Part of a small language model's weights: no biases in attention or MLP.
MLP neurons of a small language model. Each row is named by its layer, matrix (up: input weights) and neuron, and shows model dimensions 192-255. Each number is 128 + 24 x the weight over its row's rms, rounded and kept within 0 to 255.
After each neuron's rows, "fires in" lists the words (lower case) most often at its 100 highest values on Wikipedia text that the model never trained on; "fires on" lists the tokens most often at its 100 highest values on Wikipedia text that the model never trained on.

L7.up271 [116 159 141  89 107 122 142 108 139 148 111 123 125 184 142 148 158 117 110 132 112 160 144 117 140  56  79 150 117 132 124 133 169 138 141  99 119 104  95 106 142  91 128 115 152 127 131 109 144 121 160  87 131  70 139 152 159 114 132 142 140 100 103 177]
fires in: "a", "most", "more", "his", "much"
fires on: "a ", "most ", "more ", "very ", "his ", "much "

L7.up453 [123 119  96 136 109 147 138 125 123 152 112 130 118 138 147 127 133 165 129 105 124 169 170 134  98 161 130 106 103 120 123 131 117 114  84 122 122 155 111 178 122 110 161 136 181 120 127 124  97 179 127 111  92 148  98 137  80 118 107  97 191 140 114 138]
fires in: "then", "also", "only", "remained", "soon"
fires on: "then ", "also ", "rem", "only ", "exp", "so"

L6.up142 [124  92 143 144 126 121 125 108 116 115 109 153 114 121 142 168  69 119 135 160 146 150 155 137 144 153 139 121 103 117 121 136 131 127 146 103 152 151 124 136 157 126  98 122 127 148 107 125  89  88 145 130 120 141 160 149 141 117  77 142 145 121 159 175]
fires in: "of", "and", "for", "environmental", "executive"
fires on: "of ", "and ", "for ", "an "

L2.up145 [111 144  98 120  85  94 111 135 166 179 120 139 110 149 159 145 117 100 162 157 118 113 121 160 117 135 117  93 100 128 141 166 113  88 117 102 123 144 107  88 124 127 142 113 102 115 138 100 110 139 145 111  98 116 103 125 102 133 118 137 135 141 130 102]
fires in: "type", "party", "suzuki", "name", "mike", "title"
fires on: "ty", "Su", "Mi", "name ", "Ty", "title "

L4.up369 [183  86 154 132 156  93 161 171 123 147 115 148 133 131 166 131 134 158 155 117 107 153 158  87 140 132 125 114 164 143 173 102 108 172 155 126 141 119  96 163 117 136 126 160 112 124 130 130  99 145 125 133 125 133 129 178 111 101 137 110 140 126 180 160]
fires in: "for", "on", "during", "in"
fires on: "for ", "on ", "during ", "pri", "in "

L11.up871 [104 156 160  93 115 139 110 105  96 133 148 148 134 146 137 171 103 113 164 120 118 119 133 129 159 130  97 108 135  87 139 144 148 164 119  76  74 128 131 137 110 148 104 166 120 122 128 141  71 124 160 128  90 134 127 185 148  74 163 136 151 141 104 124]
fires in: "was", "is", "were", "are"
fires on: "was ", "is ", "were ", "are "

L2.up762 [143 167 132  93 112 141  93  88 160 165 135 116 126 166 125  86 135 135 160 123 146  92 130 123 132 112 123 124 107 136 137 137 114 141 121 120 104 176 112 154 154 147 116 134 139  98 183 120 103 115  83 118 127 113 119 133 134 123 128 125 158 101 123 127]
fires in: "new", "company", "computer", "united"
fires on: "New ", "comp", "resp", "mp", "anta ", "United "

L4.up310 [101 177 123  92 108 137 157 131 142 146 174 145 142 142 174  89 147 105 142 103 132 161 142  81 156 140 113 117 149 121 158 136 112 139 148 120 113 110 125 120 134 127 137 136 132 114 121 123 155 104 159 196  64 116 141 149  97 130 153 136  84 144 101 142]
fires in: "by", "outside", "out"
fires on: "by ", "out", "In", "in", "by"

L7.up949 [109 121 121 132 122  95 135 140 145 124 138 183 145 128 144 138 120 158 132  92 157 152 137 107 108 142 121 137 128 144 171 149 103 127 143 136 135 140 126 130  65 144 138 119 111 152 121 154 127 127 144 122 136 123 132 145 120 144 111 122 153 157 128 102]
fires in: "for", "during", "matt", "on", "of", "after"
fires on: "for ", "during ", "Mat", "on ", "of ", "after "

L6.up205 [160 155 105 129 154 134 151 124 116 139 129 124 108 142 102 114  96 144 136 121 109 139 144 141 162  99 108 106 131 158 134 151 120  99 123 162 138 151 152 148 122 101 165 109  96  85 116 160 107 130 155 140 114  79 133 100  77 110 168 132 167 171 116 154]
fires in: "by", "writer", "deputy", "fellow"
fires on: "by ", "ut", "Writ", "by", "formed ", "ellow "

L9.up693 [133 131 144 104 157  86 111 134 105 135 106 145 121 129 130 145 128 157  89 128 166 134 102 161 144 122 133 158 106 128 120 102 112 120 120 135 140 138 123 129 110  94 195 160 117 105 172 163 113 127 122  92 117  91 136 147 161 101 140 118 122 136 102 127]
fires in: "be", "since", "during", "was", "is", "under"
fires on: "be ", "since ", "during ", "was ", "is "

L7.up182 [146 165 100 133 117 130 123 145 113 149 151 135 137 125 141  99 112 126 117 163 110 161 134  84 115 105 158 129 166 127  92 151 130 143  94  90 147 101  94 170 154 134 160  90  86  94 109 118 122  91 105  75 139 131 165 100  91  84 117 159 132 131 130 125]
fires in: "a", "with", "bring"
fires on: "a ", "with ", "ing "

L6.up271 [118  60 153 145 113  93  88 122 123 121 101 106 103 124 183  93 104 166 129 153 140 136 128 132 134  92 123  97 133 127 126 157  86  97 109 155 155 138 114 133 154 113 113 129 149 146 111 146  97  93 146 131  88 134  72 123 172 116 100 118 116 144 111  96]
fires in: "national", "international", "american", "federal", "professional", "highest"
fires on: "National ", "national ", "American ", "International ", "ederal ", "professional "

L2.up160 [ 59 152 159 153 134 120 103  90 148 101 166 103 117 136  96 117 162 135  90 139 101 138 124 125 143 159 137 105 157 169 106 136 127  88 102 176 149 122 120  70 113 141 100 105 120  81 131 133 147 132 136 121 119 124 120 167 142 137  89 110  94 115 114 114]
fires in: "september", "october", "november", "december", "1995", "june"
fires on: "199", "September ", "October ", "November ", "196", "198"